{"num_hidden_layers": 12, "hidden_size": 320, "num_attention_heads": 10, "num_key_value_heads": 10, "head_dim": 32, "intermediate_size": 1280, "vocab_size": 3128, "hidden_act": "gelu", "norm": "layernorm", "norm_place": "pre", "norm_eps": 1e-06, "positions": "learned", "qk_norm": false, "attn_scale": 0.177, "bias": "none", "tie_word_embeddings": true, "parallel_block": false, "init": "normal", "init_std_qkv": 0.0296, "init_std_o": 0.00604, "init_std_up": 0.0296, "init_std_down": 0.00302, "init_out_by_depth": true, "optimizer": "ademamix", "learning_rate": 0.000333, "beta1": 0.9, "weight_decay": 0.58, "lr_head": 0.00567, "max_grad_norm": 0.5, "warmup_steps": 214, "schedule": "wsd", "decay_fraction": 0.606, "decay_shape": "sqrt", "final_lr_fraction": 0.02, "batch_tokens": 65536, "max_seq_len": 512, "doc_mask": true, "train_tokens": 444500000, "max_steps": 6783, "dataset": "wikipedia_en"}
MLP neurons of a small language model. Each row is named by its layer, matrix (up: input weights) and neuron, and shows model dimensions 16-207. Each number is 128 + 24 x the weight over its row's rms, rounded and kept within 0 to 255. Numbers have three digits each.
Before each neuron's rows, "fires after" lists the tokens most often just before its 100 highest values on Wikipedia text that the model never trained on.

fires after: " M", " R", "m", " m", " Thom", "s"
L6.up256:126193147096146135125148141190092104160137144133140143139122147144108149087080111123071115134103127165096106131145161136119117170127147148101106131097162133138153103113094135115152147128110087127117179167142099094118119114092119116123132116161107095117108146123111119161121122088138116127137111120107131124109128147132164113059133123104131141086141169177164160096157145150140131114181142109130146151127139120104135135122122105140086160147115104120096173155099106132120122106148120131091148104144090161160122143142146106138081111154140140099160135091105114104104157112084098135

fires after: " h", " m", " M", " g", " sub", "om"
L6.up391:142095132125124124125129146155154129090106147086123146174127116182148129157104135100152113120119124105135122151150114129137155176146122112116147142177119144099163098128132159076144119098082104158152118112100134119124083113116138114117139131139141116122143153092092133142114125080146159127130074119144128148123092132128111127142095146102079117122101151145107106139112112166129116136114119134112143159132135124157142139120127125156125114104128127190197146111120082141181109127137122144150119066179149138141079081140129096066103084119124136113107169079122151138144123100147094148

fires after: " E", "A", " C", " Ph", "E", "C"
L6.up768:099122111093145133155131120189139083112140148116137156145077147151093105131127149113131115115138140120153128120130157128123096149113069123116123137100190113124120128112140176109136156100097100143121159144116078181130144173140111135099159147150131114137118142090068152150113079165141119130130129116118156153142141112151125121125144143123154116121111094071107141123102115118102118132176151119145093085135118143115118120121088136135102129147117106119132149138127165150124071153146167151133158123098137117152109098130169118121089142088186092158166158121156121153131130109135120119

fires after: " b", " B", " s", " d", "b", " S"
L8.up999:159205117115136138107123136112095117138145154102161103139128126151130143150132085102116135107123095109099104166159138157100119113133135127103144141110129122140123073155103114073130111147126131163113119132157150086130126101135065111156140147122084138110129159127102139132124158090145132091156113130108162098175174172137129133113120106145126091136083110149148149143133147106090192112137121110155099090130072120158139140132114160061153138110111117131123087119141129126134127134137168142089138101132127170114126116128125141133116132161156153144104125098144117187147096133125092129

fires after: " N", " At", " K", " T", "12", "N"
L8.up555:109120153089153162117140137146139066083112096127087151091111112136125100158104149111146108157137130119124115121120141123150111141119141087138125142123107143145125136135124121114160108126123129117136105139152122121172112143125089152176156108146086103170133160079123090161169143150146138143138148117154132117140124152152125106137140161142157143105130126119141157135125060155162091135169151140164113106117127140074109101145121142104076125148142114151167111145156125150133087154108123135096151106140119102160106117174178153076101100098138141130130135102135137179174137149140101122

fires after: " cons", " due", " imp", "em", " Lab", "P"
L6.up980:135123142140139146147158136131137122124124068130132138134119098150158061156140134107112119079159104119128133105146143129093114174095185148106097146089113122161152156113115136113132124145120117117138118129118112095077138153085097136116134132120090082099115165076161085171154163168137162095112116136120142135139095149120130181128147164138120074096134135107118109079101133135169132100112105119137120132111137114097151134145151175122153089132184131125139139157121100172113107098159114152116124128094141161116168152103103088151163128104134115105159101117163129149142120136072105120

fires after: " B", " b", "b", "ie", ","
L9.up810:156139098149121132135129121113112138149118088128177190146174160139144087155123105091092123159145099068137128162132120205095130153146134154109131171149099092146128046159137142126119112096143102146093120157186137090102110095102109135102120162151122099134107165159090148200131148134117096143142146132109141103117137170116156115119117142091129145183116121107143116116097156110125118098091132117134082118100160130170124110110122120136136124117105132138189132066147122110129147144120142135133105096128116130130112115143141152129115121113126158144141168121139119126077093119149119136

fires after: " ac", " comp", " C", "c", "et", " est"
L8.up1157:150107157125098142112100162161138136131207113072118166150138139170098164141154101119111142124124121135159084122100132106129093123144105118134127157108128169138153154110135096139101124167110140151099113168109158127128128132152151169135168106123137113161111142149098143149143112143135093075139125192130142156116107139155113094097131164100145118121106087101105140063130103098122134115124128138127096144137085122114118171152090135149151087177137125156137118119121095135149122130163138141130083127134145093138099114123134083126123113149085123166146147140136152159164109150151125118

fires after: " B", " b", " s", " dis", "B", "s"
L6.up210:084113090112136106149089159129109124144149083140157131161128073122119143163121133148144117122129058126097109146148155147122136115186117145063063099132146111126144081167151151118121140127091121114154125131127119100140137096121168150079113126161115138101130160145156093113118152131115123099201124140149115086125118134127128158109119135153082152121086112157119142118132101149140121118164155129170141146157163110136120130075107119128118128123124108121137133100105148109099162156126100154140125151155120185144114182148093104115135137127176093130118154115164141079158061075102122119

fires after: ",", " led", "8", "ran"
L7.up89:133158142054128150154117088142118118144176127118090144085142131132135099119123118125124187118144126071144107159109130133126103163126169102088079091162122131175115146144162118122112150138118133136148120127113111108094145116144151144113150113168119163158136132149122150093122134148198078106103103104112145120115131136150141079125140129140139146136116204162157097151135156113113148107171122088142105129145108157151147100103143096137158142126141129104134111117111111181124135168135083154112110093123133120106149107125129116134130162125158136099168124124179118102152126148149137088

fires after: ",", " d", "D", " c", " D", "ers"
L9.up213:128126144125115135148119117196150070137157117091139122122123132177126122102122095089130141144149071094169096118098131132101157139142174105098128157148095152156131111145130105061141101108080068118125147182129137144104126118108168134094137113157113144128115155147087129157110122118128103140143129148135123114120098120147109138130139139134117166127122163135106104125136120136119099130114150150137111088093151136071121118124100106089130169130126108101125127120155103128159109078141132142157098120129155125163132139154146111156100124100116131151098127094168122112152171132140131106

fires after: " ", "–", " (", "H"
L9.up390:133157113135162165092144152111082115116146138088119139107155112125132176128170129109133182162132092139146109151125115109112125139125121134103141123125096120107123175117134117122135113144135082136134126107124117153123140161145127170099149141083112123108147093094131141105113154169114161087140117121144118176166148158163141143143150129162111122146102134092136134140126138150135124130096117132115133173145102155112113164150141135112118121136200118120150114139105125127112179076099078104107148132104179129116121118145164126150100104142158146112123103131127090148081135163136178093

fires after: " b", " B", " sc", " cl", " ar", " g"
L6.up1267:125083138093153110135144096134132123162125107121133126137141123122116170118144136110105099150137128143135124094148125170126112136104140125088080124148186103184106116149162105103111142123116144106153130064121124124137117102127120151104120133174125104136143161141142133090093100116157113095146115130119142073132117131115160125148117118154145129152113160096138154138115113147099129122124167103159124115126089151113152117102142086166113139140132122127138138091090134110139151142081184172120088098121172157077122141146137140120123136098119153088144113134138181127116077150106122147

fires after: " Sc", " fl", "st", " Fl", "b", "n"
L7.up441:126108141083144187121126129101116115122129091112134113106079150115072141169143148116127139121113101114116141127131168131140155106145160110153151154094088110134134084116107116116101149134120115131155101148164081128160104125108128132165137125148087123144165149131139124162108153109138129143112102089122160122145112157134130097126089179144130183114085136130101108116163132131082123120151125150143155111143123166172122117103084124135142135132124088125153129103118104201133107114145149104120143120166165136123103130136186134079113123120129147076086121070115131121140094149118113138

fires after: " T", " t", " (", " in", " "
L6.up749:191110129133161129115150111099119110150163139161108177134100106121150121170158119118133159115130106079125096156178119145139114117147106154137148120142122146163096140152149144143131167115133129157135094106113108143127134116125094141119078128105106163132121124077129124126126141151122121121142133163126152111138094164119110097101129174119129128145102081085117125179124103135143128137104125106134125134086118139185128145147113104099148138153113110172114125151091178123122158086105122122127152142188138127146153121159158148152097077141108162147074152088120155112145142105111122081

fires after: " St", " No", " st", " sh"
L6.up1073:146109144131131156125105092091114129137151099132096127104106091101162123132157106154120128134127110160111118146152112121154099120182088166143141148134115085110113112136141091128097084118144124116116057122111122102116146173113101130153145176126146114130147127122169151173135123158170119113114128108135121151136138144124164141100137138138150163151105136148140126145081153092182135131118165171095157130121124149172096110143135132083116129133141116147146135142086151123148140113125135120146086157131104137122118126129156094127087123136076139181100130130100137141122088167152158125

fires after: " K", "S", "K", "N", " I"
L6.up1215:091142095089157097117187114138119121123107131140139152129097117111168118153114151091086108113129131116127129134113133122124135166130146120112054126113118179153105112142109121120159120110101131114123114137134135125123121145097135109158152143115109082156145131083123084203157152113118151144144112117112134090145142146141161122087128121151136094146127158111134168195142085150132100127089136130139134109075153148067214164086154138114102113140153125150143115115119142143119168085122100135094169100141105135169099114129152138123126130141188127147156107079138173145124134145127148096

fires after: " B", " M", " S", " A", " b", " H"
L8.up875:153141107122094115156108134117064108097115152134117159128110139165134156170171172152144093125118119128144144173175117149111135128161104118119103153116158137111123122168080164120134177118115047160169133132099145120097114139104106120113071131110132148121110138125143183131131150109153154114062153130141109145148161106147153106146095147122144130109156137155090120135097131084157138112091124131130134119165124102101156115134147119095144125077150097169116158112131120139153162160102093146130160098077117125150136119147130155131127155160158106138107142142112161130092109125133113096

fires after: " a", " A", " H", " Th", " g", " h"
L6.up697:123127136071122147137111159136149133138138112059141156149098110117141127151116166121154170180175136107115110123085150147140109142175136147107112127144094103139105093121134093094129155125138126176163109127115140099113130176129100145116157164137131095125133138163131090140158085134166095162130159117134120095137124156158122123122128151091190123147142120125112107126122101165140110129118125129084131156174133124125144128111132108119091122115120145151115141110069128132125125138102147135135123140128132120137125137104115125081110087173134123087085075111127113154109096125119111128

fires after: " Mc", " C", " H", "C", " G", "G"
L7.up186:115147105084152152135152104131117129124130135127141146134101151161121135140145151142125112147075130118137102127130179134097171190119154109102105126112147120155135105131099098114126125089102140128167132131091146116118094145085165134135107131147114088129107110097070061130137161121159118131147148137098129103155130145152188138112125170124143130134145149085142117176098128109134146090147132133128121133139166131125101156090106115107138151142073114192130184105117098137080094112141131109099109104108104138143126130153176123112099117126170117121165140130123142204113144104125104095

fires after: "z", "C", "D", ",", "r", ")"
L7.up45:131144135078116121087144133128100154121170121134115151165115147120100143150089158181144104127130101119113108122140137185104145156162151091148119133096090133099119134117116163132101112082110187114113136153099144131173112156139169131137173093130128116124137158159131145131127159153126127089166133103110135118132159139131125078121102152141161155150140146102144137109137130104117135125175120119136118151122137147121101095081099108133120130158146104137141156094137170105105134157098107105081122087138121126096127126140132136101116140150154139102098114118123144147122113118125127123

fires after: " ", "-"
L8.up909:157106114126144124136135124091182128138115137121108113127131107147153128149140083136095147151126130118146100127120157136154168148148116102145152130136142105117088130124118127157114150156153144171155102123149106145130127102122140136116111190068144116103143107136128121156176117055095103081109168153114138165102146145147117097130123142151152136090166096149134131135093138147143154112083129155132114134100097099139087123164102130141142099152159083097145113121077162176096137109126130125094098133128125098096126090119121142142139132113152138097126140133126142119106133167108139134

fires after: " St", " C", " st", " A"
L6.up290:110152179101188116158088113112125137078158142092138140114121164105139150152165108111107148135103123074147136136192142150150114123151153141124127145133128104155084133108102139098128103110123094114129113151123141112118144113121109152147146168140113134134114126100159080153156152143130137132155138130139156131121134149130129121110116134148151140155142151131146102150070119171154106090138154097144113122135136149147133068120128152130129144137100126173157122124127150130117163101126115071135143176115102132129117141129110095085122083115122122134111059148106137136103149151119152118

fires after: " l", " h", " L", " new", " c"
L6.up557:116146099103184123145127116175104112134160136082164130152090124140159107100105100114089113144114111102108125168156141139115130115196169138128144162125145152126067095159107149117090097154105156152117120104134152130123156105118094128133142117098094136134132168105158137189108180142166102132140141102135133132162144143155119123149160131164110134103160131098130133117127124127106080095150092122135153139155114135153124143141149123115147127113140115171126100121102136136101145159161109130103098080146101118126121091167137097095132132099138142102132134101122111106133138157140092127

fires after: " B", "ob", " P", " C", "p"
L6.up231:116095146151127128190095121101118157110123103099106127126151090115127120143102173144158128107139111159132096162172140137152142125094132147136100150121137119129144096145136121119094125082133102135130138114174156136094143135124150098105105076152092132138100134116133145148164092120131103131129171111096132072152128131143159143133102181143118148129123094117120150177141106152108188115171117148153136195102049159141150122087098136142175127137123152182114139117129061123116052105168092115146109124144132163147128126148126120121139111131089150147100109128131107104168100105125092118

fires after: " ", " L", " A", " F", " N", " M"
L6.up947:102086138104188101129107108093119131144116113123143086140106143168076125154137156121076142164129095103143143104158167150097128147123118091135147174158161163168132066118121086152134159166063127129159116149135115101129124136100125152147113126109148129139131142136128121171103139120135121121114141149138135158133126114110107126124126153119210140107134132118124125150151151159121162132134129139163149124178084138137123124133100124134122129117082100125117150130118114170132081158130113153095095130115109124103116084115125136140138099112111124103096112105129140121115167153120187128

fires after: " ", "us", " l", " St", " st", " L"
L7.up29:110123134118143142108139140133152137113154119118140119095120121130124123119127145111116111117099124130115129096113105184130096119144128142140122162104149119106111136102114127095134145130115150112157079141109162128136130126118156126108106162096081131134100102148119106142169140147123118110148093127121129100191122104146155120067138163113157159105134083100128123095117117099124147185112092136143182144159141134118130107122144142109114158088149128141131130075126136146132146154104195154148095135151104119152099142140139158145120110144103143143103120164085148107169152095160123116

fires after: " c", " sc", " C", " Sc", "C", "R"
L7.up470:106135103098136130163174118140153152104136136104158122123096104114109094136120146130165107089118132096115086121140143110084097134146142123090126174066140122122118095130147156111142132117123103150111128107143087136124149119153156154152094125147086102135120132118109164156122143094132127127133109101119143142139197085156130126095103140099083139159130095121117124135136120077094169126140115101163169134158089159104150120159138151133122125143131107150121144129141117164164138093164122153160076073159182135156115093136137078084106110116124104145121152068165097158120137094127117131

fires after: " ", " |", " th", " The", " t"
L6.up26:120130125140110131109152139130151088133141141107107127128121120122167159155128107089133120140099116116106123168094179126150144151119096094122109134141152163138168110141143135081112140177148122141118080106112193119137091086128140131121117178142153089145094185112129131149138137122143118085164167171126164115116144138157129055108136131119139113123141151072127123078111123136148127081142126125122167164076121132130143167112127159121084143136167123132092132099090148149115158105083155158106161125118129158127130134155151124138129168153158109117121172111103133116166115115087110148

fires after: " h", "h", " some", " a", "th"
L6.up189:113127115114116091125110116143144119149138135102146149152113093085101130188093093136127180136123110163091132123127123130117109135134093124052143147125120100136127174116157145110132146081110090125102066172140136111088130137137134154116128155111090111116120103144110136123121117136141134103101125130120145145157120147142163111160087143120173107134123116136114135042149157130120119093136134097087114144153142121136122109143152137101139127121165170126150139106103167146153094097086125143128115113143131169134120127166143120073132112136088172132117131144131146166111118128123137137

fires after: " R", ".", " C", "C", "R", " c"
L8.up927:126135139089163146133137098129089090132147120139209146112082145103136165130157082122150147114117106145164086144142088133151133136135144136170138170146121082132129140110129123141146130120114092127149140098122109089129149143094106169119110104103091124147126103154140141157080120143148117106134108117156142106117153127145128091150177111147159148109169145105174138132086160096147104111102137136132125101149115151105118108109117126110128130148110090136153125123107117146117148168139132100131128140159120139096148111157140181129121104100137136138101133095139117130138143088144121146

fires after: " D", " C", " c", "c", "inc"
L9.up1272:156169154109147153158167099162109129126179126086164113132173146141123140150147120136156137115091099113141120148109109148107134119157129107129134164164147132138115120133119129109141116163085130162125103129136121142108136117134102149147112110070149139176166142148122112144162128151138145143143105136123156095115136113141172151117143153145127170112151122117124124106090135097110140137170138163121126093151118160104144114170155116099125161113157176096139092145140145173158123153112085103093122156124125088119151107142147109091107067108145110120160120110151122114136109102101146088

fires after: " D", " R", "C", " C"
L6.up1185:146148101106173126148143133121180119121144153143121121162112085104105101166134099090127131127122126107095139107141127129137147167152175097110106150111171166119162102119094132144133164115122128084163089146090143108155116151128091100139114148130119125138070151114113146168096137154100125116133132112114114115142105156144159130115136126155109120140116163122135122169100124112158146117180113118123128088094118166153121151099129138100191145158145117086149130094092086139170147076132090103148100071147120172098118138146171150141162098113144110158156130075176119097108142150114114123

fires after: " ", "E", " g", " L", " he", "L"
L6.up849:142133078123132098130116086144147101105145132080126138113101125121144132100163129138172169155150104107149104110138160121130168139149148139110096145145144137113118117148144114144122137146037104166103114098129135122088069125107139120083151121129112124133146194104080086170155142136148132125141129113115129097128149139140113093084121148145174110131144119136189110116055095132152119131125118153093131154118109144157112148054166101100099161137123100127164150108120103125118126150125153138141102099112135107125097148160118127143137152170096139164096153132115154119155131129137145100

fires after: " R", " r", " |\n", "R", "\n", "ase"
L8.up1239:136131123110122141117142107146082110106155129082137106110135113150181161125181157115126111106128125131139120157092172133067131128166132149139139144133173135151145120120123120130139109103170125154132093121104107088111097102111083107156132141140124102148084174119098107132132113138130123106118109118122159153121173117152121114069167139127125143116156073121136095090098135093199176128078140097146130122141086147111107125165112137090097102119150096124168130090087135154175139139126159121171152062111149074145095123113156113112111110097126116093137116114125127159183107132162122111

fires after: " B", "b", "|", "h", "-"
L6.up354:138166093150138114094139160115124140093161129122150143136129100112142124121134110127151160093148129099114080142137106146120120112153111179100142120112085127145096095153147177108147127111144112141169068128136145134148087134118137143101142153108071137110120113122088111122133159153146111152165148104121134170135173106128146113099133142123113171148094146183121115124080130143124157111126122124125102145142134128165165108117126138120090116129105133163138120098129165164145118162116077146138123039170074153098115154109090146109094107104121142142128097119170136135143099122142111120

fires after: " B", " R", "|", " G", " Re"
L6.up1078:120116143103148152158148092137143164171126135170111131148139130131152145124144172144132124128117107131147116160088130158127109174101102107101059153117187089113115112124145092132143124135098147153160155153126105090133149137109164162090113129088155175115109121163096125150121133140131132130164114136154134124127172145161153117110183115168134116138130079097134133154105134122107081124168131111123101100104155153125117122102102123092157169126121091133124156087099123115131151145117143126119131109166095145160116101155142151127123130093136129117152169107181145123143111131109142103

fires after: " s", " S", " the", " b", " B", "S"
L6.up80:156129158132123129111125125124159121126110143158105172136115157098104113155105138086143138116160098124177111098156138173124177108133102105100103154122182109131103075135114103063126136128132098077122126116103171132118066095098136141140130176119124091159129120132100095136101110136148134092171117136127141135141132135128146076126149119106110103132125152144095153156103129161138146113150126139131139093088146123133152143112135154059120138135128124089120138077106142150110130129145154121147165129127135175130120114159156151117099124088119110134100153108157120122167122151104088134

fires after: " |", " C", " res", " r", " R", " "
L8.up816:140155128156116136127133130133096114140113091127109143132136134143126130129114108160068104130098089153101105101156157133145115125169160167178110138122141139127107119087165136096112146178122103143170091142160152109115130128137121161095143114124121104124132166120158111163184144109084151130159099127156147127145146194132146098144095099132138139118149112090139137095101138138071106108102128143118121110123116154083140102127164098119132103149141154123139130164084174150162155091170157159089098123143163131073145069157116066100156115157126127109126108143123106119147105153097139133

fires after: " comp", " (", " ac", "im", " star", " po"
L6.up895:202125135143102103165094169160090136071128111115188139127159110164129173085155138114132132122129113145142084117149136160117166083124158147114124110121086140103122173147098110126119129163150101154127137134094139099139142194120151128127141110108123146130128138128101102130128161159143135088134128132104137109129166117160117098122110150143164107136083097114106139089101102107130146176119123142118099150154105105097139128124143095100171116117176146151144112089103132152113132112114130103096083095154168126104117129111117130109071146146110139167113104146147102141126097191108087142

fires after: " R", " Re", " P", " B", "R", " C"
L6.up640:106131107084134141110108163109112108141175108136135153104107120119142128125150122108109094104090100124141090105148151114126061134136123126128112175126139108139109105149117105114129095138112089163135154171140122119081118135110114135150147157065191152156125149159151116149103071151124136069185052119113160119123120151126096147103165138131130153126164081147118125136089120116121106155116161131157147126130112185152148099056092130115139136111177082150139115118131126150109156131163138123114122119115093158115092111143160061154146105109136158128173099127111117116114125125105144126

fires after: " A", " B", "p", " S", " Sh", " Sy"
L6.up954:116092151118128156146120133077133117106160122130105152110145081113122131162144110129110160121146083113126127134146157169141125118121086139156119164118129153084109086195129126120098120120110097151149108093130135122106122173150118124141093112137146089135109136102140130156108161175170133139086131084105136168094130153125154121128155169111138083148123100118164133122110132104116157074125124134151082116139099151175181157089092169115137126126118181090111131156178112144152109133134133158125130137119142127134096143142141093102127113124127179138105121128157145125099130167120101111

fires after: " ", " ("
L8.up817:105110119124128135091171150087087153109144099085103149122121113191104091144100088124149170164115128118144125118090114105121131096110091153140078128107171107134095143153100163082127166137140103146119131118140091142114123172142122134165143158154140141099103139135098111155113122130142143081137122129142133140143141135123112118142172154147164134123196157125122141144126118141190074136128127107114151104135145139165153116120114158166134099161117144144115149155135117131167158087144140099116106132112186144133082151128110137134133110168149175102162122146138116117084097154134149096

fires after: " M", " K", "h", "K"
L6.up1107:142111170064135109101136108142122133147132135106096161074120109139143088160136143100081114094103156124134126099092125100184112149120137105120109162149146134155146123123087110133115116137112128122140099152122106079103144130118131093134113115140128086146119156114154137187111177156161133092103149127117116105182131127146176130126141133138119045128123155122165170162125140119108125151158102143114127160132135132134139131087125129146093179122132107130138138129140115137101130095127115135129153124103112141121058167084100137137117164137161132123174132090110139148174125117117131105

fires after: " ", " (", "8", "te", "7", "6"
L8.up1248:120147132102120096082160137118114077171098145133157137138112091125085154146171094115122148112130099139172129122134102176102117129158111156155133182107159131097089146108140127117113115170152142157113083112094134135160133148151108092123100130137139131175131182100076159135105119133106139077163118136145118193156117127133129087146118153110164091147149145093112116076114146145157112107158161127155097131148163130115127165145133189116117131100161132140132116107084127130092148133139137112084127121160153087099147084137147085136131129175091146116101144123145124126114129141148114098

fires after: " E", " Re", " Con", " C", " Pro", " F"
L6.up855:097116156129126098174112107085127123110144136110099194119091135091133078126130094132125143109151118114158118116138171136163108167128103127127110179126162125137092073091094117131128135150103139171175122109135166123141143100086109128135161109119141150137111091114124108145189113112132133101122137096095134144122130154130123167070121124151139080131148093118152138175118141141137149157129121162140121143155137118117112119101123146100121131152097143110106142144121162120136121137161101124133141177126101180142105144140152124109139145130095126159166113088101136137122111157085150122

fires after: " S", " s", " K", "s", ","
L7.up840:092190133104138131147184103089107123147121106148066149114139143106128170159118140097133152093134103105158143147175135138150075127149123110096122123127166111088113109164132113112152100146092127078184148104122137100112160148134120160134083111124164142138133153112116103150167141116127146130125119092099123073172130119115151124131114140116126149100141124119145124108109131153165162098122125119139095141140119108191163128110144135141116134105142119117092125165116127161114139110102145167117164094118104141123122086172133123128098140147197150125162111124139139139155123131143074098

fires after: " the", " m", " at", " M"
L6.up744:161128096091125124111151118126121129070129151077104170151099154113112161127083069118106154110151125140104130150123117125118134143134134098134124115149108126152127165115149084105108134105138133123125111146102117161106119131133126102139136132160120083150144128086109108192137115096145161157077143120129136159111088141132103094122106145150136152122115137147113120158114139110076154148158142079127133151121120114114131130142153152131097076106178166187145155130107132122117128136163165134142105121164163113161119118149175148092130147088124136118157158132142125198114141092143156151

fires after: " R", "R", " r", " cons", " M", " m"
L6.up563:131141128128191105151156130116103069091142088143179102103126092132060120155129069124137127129147141131114123107101109149118140125164134151120162150107163142192093090119097090103157148126138098115164135107132095139123118125124118138120169139125112100129127137108130148139113124095152131088094119143127131124143152102132139100114125163118132138098069115132158099163151128090065101134108116159140136105110124142135152114160142117140124106146154105102110135157113104142145127094159146100123151119167107158113135134150128092114081133164112095101155104107113151135097103101089119111

fires after: " acc", " c", " C", " h", "c", " O"
L9.up392:145129115141072137174119147138112120179109112146140163141137097133101138136154133155176120105136117144136107155174153148116169086115195143139119125156123120128095109153086100132133109144092118129115096152124159124076134112140124097127113106080148124148153128156108131171091072142128130113113125125121129113130116122175126130114110144116113121131088110127135134106107149112139128148101151110097136139130124082140100120186099128133165103115125136113140127111154141119122146140090109076097130113152155090159161124146113135064115085125132131140105115126125126168104133146119146107

fires after: " in", ",", " and", " In"
L6.up368:130101092103161120145132134102121107106155116124103131155181121152102170156116103086116154137123117179137117168126144118146135172146154083065077119151135137120108139097174126129091088124168143106139151155120116124127131120152149202096112142143104083124101154151145099110099106083151100108157158174104120108103106150150136090146142138111084171128123113107136149126131131105141143126140176102149136095096118155134115109166146106111125133121148114163128153182119135141122148172104117104106117116114165127083147144140115111141107119149156127103090151104186155126140111164138142115

fires after: " S", " K", " M", "S", " N", " J"
L6.up419:119140127111144167155159155168122128119136122136084131151125089100172122143116141142103139135112145090100124142098119148128126169145147105137116156141194145156147082150089104123140081080138107081130129154065143137126136096108110137130139109113092074130081142112137131145122152127138138134137158116136146110111157133146162080140165152139119101110106122101142139151179127111134118095138102144118170074117104137151144112141093164093143150167148144188168122131089107124165108140096104097142143091127146127192109129162166154151115118135144094098116131105146133136126156126105152115

fires after: ",", ".", " Mass"
L7.up1085:115123095113116095130154106129141122142180134142077147070160124131110211169141114129118164135131118125170098141154130125163085156127063123146154115144156113136164120136130097138133111176114131143138121135130136128123101171117153135134111089126101142121110129131112123124120110127165129129132086154075110134138098143128137129101112155105101111123128168120129125149094135118127162104150176101125107158108102122130092137072145120093135089135140158150124148133114155150106138166174127149113102162111118114147132120130131084167109088106114128127120126115154143157194142152166148111

fires after: " B", "B", " b", " Bro", " S", " Be"
L7.up390:089119140096119107175123134098173128142104122163119166139135152119146155127109145165125126148143135072117106146142106140126134126112137165100090130153167149132145116193098160119127141100104114125141144093140131138126109062141109158111123106111116148113140162135111138123156169095154097089130099113144143115166104162130154150113117155105106134099166158125148122151134120116110139157129136085152115087114117172119175113138119140125101171104124087133120101140087132128134136100147136107108139108141110137122087168177115180081150114114117120131148121124155187151165121152086133146

fires after: " B", " b", " R", " s", "B", " S"
L8.up597:083164125129175123165154130157103124144120118131109146140172138147098155113142127137136139125146117106138142147143145168112122156166133131110145106131167156098103121123139126088164109089135096119151122133142148118134097168110134142106057103127138090122151120138108129120129115139115153094153138146139145087162154151135118152074128125085134083106122096132125121193065124114165114119102142110190120113101108161138138133136131178120100103041140103136126138147106120134151144166154137137114138035122097149136102132159129123144066126142135101147133162114130152154165090083110122143

fires after: " L", " l", " c", " ch", "er", "L"
L7.up569:148151115131192123088154139147116123124166175081114147101158100145118050128153106120132129130138121110131039114124157146160152138141132133165137137166164127107126097118107117125136151159098118157128093091131152148114146149095130146125152114135077138136126143133142117155148112158148100106141112117120103099142107117120144122111139125147141163118093090127119106104087168097131111109173137116154118136133151128089101126135156136133088147168151136151118169110095130137087130158136150157132102113160166120123110167119122107128098103132106123125124138121156120087136140141161156109

fires after: " c", " D", " G", " d", " O"
L7.up880:110101133136174138120088144176139130109136130144126112096116099194116170098102133131105120179135123115108158133127098148153155144169180128091104143117139111133136118133151123095156143135106093117124117143142135131103149115122096140119126083125142108167101140172118117147116109101150152109154115105115109144110079093144123145157158154104139184125153140088130105164099122128115138132099107116113136151117124101150101104137116167145107160104109108147137171109116161135162160114134129100124120124168115127155135107165136108114109107183128118151099160141153152134119126116126115052

fires after: " A", " a", "E", " he", "-", " Le"
L6.up800:136163127110118168153152153146179084115170122097181145107086084181126137127170119128140125129131125111118119163137153168098113155132159098123150147116115124114124164161108157148153091133078080182111104150155109107142153132130114149109117136143143125115132142120123154193105114107131129111089123131114143156123177115129118137137151136089168120091108111129113127106049122136100140154112146111132125141103119116148144101165128115105098119115141155165120101116128151135105134148139086146110099128097174136125107088150163122149122152133161102147120113103118160144130103149115154140

fires after: "N", " N", " bl", "om", "M", " m"
L6.up564:157149096132131134100125130148136102149113129132091154109079170168163134089143136143122100123140109132138109151128125137099180118088113060157135121122174168121121114140107095136141084123102148145121140119114143097103105120082137163144125170104074107127129139102108149165130156093129133124103101148133106130161103132173111108126108132121114153148123154173125132139149064136160163116119145083168101130102130114127130131075114155116146124092188151149152137073119104203140123121126134126156150126145149109112123084143172103105137164089103131165191131123083100119144133097110085127